Part of a small language model's weights: RMSNorm after each block, 144M tokens.
MLP neurons of a small language model. Each row is named by its layer, matrix (gate and up: input weights) and neuron, and shows model dimensions 32-223. Each number is 128 + 24 x the weight over its row's rms, rounded and kept within 0 to 255. Numbers have three digits each. A neuron's up and down rows have the sign that makes its largest values positive.
Before each neuron's rows, "fires in" lists the words (lower case) most often at its 100 highest values on Wikipedia text that the model never trained on. A number after a token or word is its count.

fires in: "with" 75, "chevrolet" 4
L11.gate394:174124129127151083122126163158106114141139118092162141116146156064143125125186143099134145098121090111137084146172110133154129109111113102196130117126130139144104075117098113174158093148113128148130115104121132107117141136147125103130122105099133155100131135131107115109143128140099127138167105122110134136125120121131116080141150138152116115103121154098133088137171149171178137122111152110108110147144160127125108114050128152087136100130127146128120137147103097124071169116160121105174110086145126130115154131145147138099148178132153114164136146142145136150136108111120136109
L11.up394:152156145177147156103068126086106116121135130127113152112112135113136103142157139101085118178106106114127098086165113124078140145145180092128129108091098160161125098096123142137163177124135087120169173129171137138128156115161120139107133134106129135084131165101150130143139123104148146129120111117126138115099153136182121115165115098139172172158174120125087091153116123126100171104127107137148166132143123106137113154119089132092155156129141133103141169158131119108123089123129154101152149125134147099144118142157112164118079138138122094101116106087123132152137128107153109129

fires in: "university" 37, "research" 14, "school" 10, "education" 6, "baseball" 5
L9.gate404:136135156113131144187107137185097138158099112116103111103158120147173103129126149078116172112144148108144149106114165112120099126113153158111132111128145149097148148134161130131106083118142168096122148093125124139140116149144142169135135108184125116164099168157096156126162147119152141125124155164111099117163119150120149161076084146144128094163151177168125102107091149136144161163133120124080129145115150137140110117122116084068133118110082109110142149093162113114170127132120093177147110147127166130135140153106121126126211144134121142118143115173133132146154163143109142149
L9.up404:155140112119116126134102137115111111134090173098110091078154134137181087101168126094128115137102121111119161105161121137116125149113124136155130132138093129090138175137161145147198172101151131112119146124144113135159107115150103134142146130155179118131097138141124156103145129135168109135172147143155135157161113137145117178132159095138084150147125141137111110141118132089142112112137124111111163108136147139142144152151120081105156160102114077115132090138138097113141125148126138105118145150103084157110133132142115176116142123164094094096169118165119119124093155096133113156

fires in: "they" 58, "their" 11, "any" 6, "some" 6, "most" 5
L9.gate373:105111154130128124113145126108172148140146141162152101121112122131113118139132135145110170122158124099106107178115086105152192136072092134121122132118130112120116126132141110127113156100145158129114140100114117126110177152123093119128116135150116129117067147135147099091127149148126137131105127135114106180169142088204136120106089117080148144141118115072111118126117178145148152166112162156147097131136099132113137129146166118129162133092137112123129144109136098120104096085110107136094124151092142109108108127093139142145119076116121108103144124144129116120154147113162137151
L9.up373:108101116154107163084153112136146129138145097121098133114133085102108104098152119117161133153108104173119124102112112109106095080115137112119147102136108109125143146131155141116140108110127122180113119116184143115121154148083168141128128105090151106111155142138091159093104109098096137072150106125142146132142144163126138141130133150095116153099172141135140108133108126135110139083121136170134144097133161158150092110128161120123124178108106157119133109131130170120146177155145116091115166127144122109160157145079157160190061141121142150135097122105129136108117118111118146137

fires in: "his" 47, "their" 44, "with" 4
L9.gate443:113116102141084159127132137116149151144119150137128085117139115117144143086111112113121148155148131122130128139151146139121185144098129121128126082157104121071117112178103142115108095111107128137130158112137130134098151148115138103143143122176160148101138148152144113132148175099119137156066122140118141105100115122132134127073089101093154101112165162061121158106110133165131168162123176095110064121126093113102140138132137133119150115107125122117120174153098129136150062110139124155103141126132221108108135158144137147122141123135129115132128156145154096166171154118155138123
L9.up443:148144122171124109154113113080151131137123076164175118129133122127105122138128124120193137110132151129112115137095158131103100121101134094118158105158128166129154131123143094129142135126104140139178146108122135127108168124109110168132130129112159126175100120111122111113100159135134106100122135135120114139112113098157154162152172120170115149140166097150153102175091120111104126107094114090138119119138103156150094172132142163131155154160134122105133121117133071109147145096094090148151111132158166108118131117086120099112142135128158175128107105153132171129120067105157135100

fires in: "the" 51, "in" 11, "them" 7, "their" 6, "him" 4
L11.gate408:090143112148189108143122114143131151150124153139121111187196125102141152104133146092148139129128091164136124095173113085138164112128080104118100130129118139076156087156117125102116135132107170140114112121130185130106147122139095131131122085124145087126148113121195139135137160146111152088140125111118125118154145152138132178141120111150115089128145161105110123062172160115162095104113139117132146108151099126117137121136119149165146089113137103148175104161123148125131141145153149120148105112096173099097129183115097170164133135109130112090167114139138123090115131127145140133
L11.up408:144119134155147085171144088090126122170124145148095134119140156095075136118115186141141129135125128111110144107102091145124129116169131116114135124135104158133118122127099132107118143165116117095130142119149185101104147109115086140182117109109118126174105127121153165117088127130144157110098112155116105118113115116145164135110132110119139113162115114112123106130104141118158185172127105127139123096198144120160116107125135135156135154132095090133109111146098083086151067169094142157154105127091145127140127163110111174117151126135109131092138111183127132107142113140146101069

fires in: "known" 21, "power" 10, "show" 7, "low" 6, "showing" 5, "lower" 5
L2.gate138:092108141113116109112130166133135157130113130129146129142185095174094126140133104102186171146100139134133126099104144068162154164104118132086112109090146111094155073162130119109137120119109094120110118087177126118156127178112101096101115147110163136154142113128143154134162175122155106120121097119116109130161126111080099183073166095104140132121140132118149120146139168099162097159142134086130118143157111113111128114143127123131157121121079136137127148094131137079162064149134177151118142137161153106135151151081118116120126128116161129150163115130119142101152140114091125108
L2.up138:083154127158110090141111099128127181112124177117109127139142148144110131078114146132143143119136152144115124103122144100124138105109109149110145146068181139171172158125085107142165120133090089096085155143124131122101141164148121135118106112135125162173088134137128084117116149106103103155129062146153135150146116128148126149135172115150123109099101164101135103164107141108118108114169134112117137118152107171119149104147109150160193175117089096126100131106098145142085090134099151152104100065116138140111116095111132104160120125088158118108169115114118081103135091121129121133

fires in: "on" 74, "only" 10, "one" 5
L2.gate412:124150113105151156140187113140113092089140087111131121155151147125081145121122124102128169137120095142132085093086149152147154146104173095162128141123112139133123143081074110124136150149095163153093119171171130150139131129101116126095085128116133139139096142125141107151113164139177146139134129158169108132096098148144108172113169149100145126181131121122134099107106148112080147143115128150092106125122113127130117137178190133131130138124114147117131111137145097164127108138101140178118118123128133127116141176104147127129139097097109135126135155152124147122124125119131088107
L2.up412:106171129146146136141108117093123106138136136120140143173142115100094101131146090119135126128083096101131135159138088106110157157131184123134132113109091139076161138171083160123113102122103116115122104126194140134108181097143122121132139100080135117131149169092106112131119152141154094141116089162133145081153145154151129144153169107158149106162092119114115096136107101141134142129151147172139142147133157117136130148143118168117136125122163150129118118109105169159100082155099103188159155098104148128136147126100133144136115107107131139135102141105149077114113162147118111149

fires in: "title" 21, "gold" 18, "guitar" 5, "titles" 5, "tolkien" 5, "golden" 4
L2.gate140:145087109152163144139126147159125104129149132155132147099117091158157159137138135129111136137123101136141144171127157113091128141123117141161094103114127118117120113156121103112072101131139136126111115085111173150140120131181141110123164133117141098152093120133133120103180151110155111140102128043179136147174111119112124099097171132114096121149193121128106133150103122105094125144117112107077137129105174123159125095115141095164142140136077113143113115111149111148154125127112139069112149149124105137113129117145128124160124103141191143177120141123105140115136128095155156119
L2.up140:128104124141129162143145088141170133120122164130125149104156158128132176115121118135153160136124129145103070080081112124177155114193115126139105139106146095140131173096144141096123119167098139164104125162146109141138144177116132164125120149123142133124172133127153153146159088153136102094109126171144129117122096134120157118102091127107146147103107147133092127100131104106119173145143089117087161108094109122125125176116163078147114152147134153115162147156138104118124132095137164106122100137098101135143145127124131141127146144112112132123134146136165093098125131153146139143

fires in: "with" 58, "through" 9, "during" 8, "throughout" 4, "within" 4
L11.gate517:126134141109138097125093189113123125072094182099091129150096161157151115142164150137164121139158120126128094110139154113128149120110091116155118091106104120139108135112078078168133113115099134111111139127158170107123139136104130108156127113081090100113113127113155122117145130110149135141130110113134082116172103089144133099114151082136101132144130115144114123136096129156138128086124104089119091146099119107104136126109141125114166108132086129092101170165134120110105111083126114114123128110117158121102121133104137126150131176122140132087176140091165112150167173087143149098
L11.up517:147103118111152077092163114127152122167123146131110147105155162138134164140135085100100101096122115137144127166124160074119168121120138145138182079082134178121145111131124095147109130103145140121121144134128159121117114117119152100114112109100097141101082122070166114156169135158140139108136132142137125118174096123181112128126117111100102142189143127142108160140127145101146137109147137127162117113134129129174114140105098126158121135129087141122143195132107098099156068100149132127119153131083173166114125116127103153162141100148118142129136123117159148163091134144138139142

fires in: "in" 65, "on" 29
L9.gate13:131127087106185091151110094095117100141123138127121152131131159092116115161131136099093126109141121152089151139111144116088121114163165154148149108096116143122151139114093121132129107153131164121122089125136138129167160126125104136094111095147120108161116150112126103153085100109147141156127097164138089123141088118175131129099117203146111110142135106107119118095129151168137171138116170110140152144126100155139158104132150099126115103121159148132094097129146156075142095087092103110117135102055131151087132108080151118112118119160108102110144116121137130146145168134088097139
L9.up13:123124146151133177109099085115123146113177131163128124175138048123119159137139151094151148163132105088119148179101129166142153125092132103152103152149133177124147157117154199096125151188124159150163109158139140149117136148110123112136123139113147104138157158162125096120155141127123157132110133171173091101078085174094149162125145135124145114167136123141158089128142120138111089146124149149102134112176119101150126117132153102108116119162132122156124102093136156115128091119116140106156154141086153122105181136145112124116131148125129144115113149126128114111099121138148123142

fires in: "in" 63, "internacionales" 4
L2.gate193:069100092148129129145105125150135121120133101122129133145146112093104133132144109082119128108142165093158133162119165064101118155122099106128132129109112166103117116152148147203117161129105138102096131138149124149103100146114153140128114108150137090156121146121087115170121157141139107143152101122145096141094128148126119142141143148163117124175162096128085070156118139130134132125124161140142107162119171112131143149097160108062112115128139113154152147111141093127101115140144096142128106132156140172107130120118143146096101089125165155170114108103102097149163143087127152129
L2.up193:064123142123173135138095194171123096088128118164161136154106115153086135151156106138153142119142142121147125177162129120136133136111095124174126089128114101121142118142101126119129157156104109145110115091173157128095152136122139098120093102080100087129102147106124120159137127175177146191142124112165080129116068160140126142129170133166154122138176135158095096138132098095139113123163142164118109097103124107139127108137130081108126111126124133136124138108129149129065112123149121115108121123118150145106155140160130140105103150099115147162127156118135133140128144085165110113

fires in: "with" 56, "under" 27
L8.gate486:150098135152112104124141113151115120115110157144095147119131155111070123116086141134173128155126105081109100103165131113101132143098152147087152098107110115085110082141106126157138087123142095116106092085102117184137100092137148111170137082147112109137096092125099142142154142144182141117098091159147135121136149124117146100146137115162124152122113113151113098137159130111160135110138140094129117131094115185116100133104120123114162114123132119095082150106081102131127130100141117140141117079109125156147148162118130140129176155146148138160140128138155091142138157092130179087
L8.up486:137150167131126155138108144124113128174124107120139141091149129143196090096150149117140117117112104098150093084082147123068124129116147092135204163158123141146135104124121133126104131100148135088127129199155125092096111135112122143119107148108117143094134101077137092131158117120108102096112115128110056091102114173155130157113145146139115112211142138120122091106135120151111137106110093110127128109136155143139140197111088141127134142122137150160156162128142122128132113123099151159140139162138108123121115089153149125148142163126136182108125120098110154123095120164096102132

fires in: "with" 94, "without" 4
L8.gate339:148122116147137072169137154166127158102128143150138118103098152136160153130142119117117144107144079138144124120159130149149141150125159142107174098154133144126115139108096106142130116124125103100156098136119096158139156112151148143107099090091095129205129114134132127134106179114153164145097104147113145124178155134150134125117134146172116163107082149144127156123153150158093132134109095119143125119105172148132169105120132118091139108094134125114111124152128114138109098116105107120173129116091140179097113149148142173154159124143143160150177129100115129131133162101103087090
L8.up339:158142143149090095112137142148118167138139165137144179132155166086147159123108150106123112157145099166147153135104125132140109102106174146144159101132092106142105148139142114134103117133143112115170148143122142123081163117127173128157176131105084081084121120134150110167114134117144107119090125114113095136109107117101102101165095113105167169139153157136112117144144133156133140123120112117127127158152131190170151162161095121130108123142126115157140102135110089147110107129126131124118106110105160114145133150114128156166112155123134119170079132097157117125090120135142135138

fires in: "in" 77, "into" 7
L8.gate397:113151123110142103123138128149129087138113170125145146121096132133103111101085081106143089111145109114138085119124119142087161130119127139178160101145120139116116143130089168133122131105108141135134104159177133130095143089122143121138125122136081108151131163147132129153110110136178080165080129138120098141129124125141137144105151122133144136122134104128101109130123177123175146130103146106121072147091087135129154139160164063120151110084139129113113109120144165118120097138161087146104127139083134126087088176129139130148158160149114114101115134119134128118121142089146123107
L8.up397:138102119127105184140121139144140116102140155106103116135155154083089140143179122130150137110111110161129172137145131115105131083125163169120143098104125148126145108133122120128154145144122148107128125082171127139168069101102106173139081091141135108107149173078104102121083160152082126088146116156145102150132089140187144146127136119136139143161134158178131131097133104096129120095141132149117168125121133100109150126114085090096089136129102127121111084091158113084160112131158135112135138133112133125090167111141138128156135122128129170159136114125116110099112139113100150152

fires in: "in" 46, "includes" 6, "included" 6, "attended" 4
L11.gate14:100145103083178138146150137133155111156086157146120134136140103178160156125158140125118144126153132148130140164160119112119186147129123140128082097143120128100153136101150140110138130118078115121098151122109110167105114146098149089156124099112127113113134154106165111151130167178108115184130090110109118107131088151128135082103129136111129092169139139083118110156159169103132160129111121131127093133142112102146122144094164123121131060135119086100156092166111108111123113060175101108117149100085115123085135140128143142165139132145125140120131109143112121149130147128135178110
L11.up14:111116126133153145094094155120139140163117099108147159151122115105098175129156128155131146112155134105124121200158146173078110124174160137144158116136164153125161127108136141165141128176153124133107111122153148140175158126122150136170143104076108084133158156157160101128129136150127147151134091139166099105143117173087092126133131093120142122120163098138129129159122099112147143064147093185110139162142105092131135104148151120117108180116110092161130152139159146060117140115126153093145157132129091147126136112122132140137151132134111152154104139105138127122116104113169108132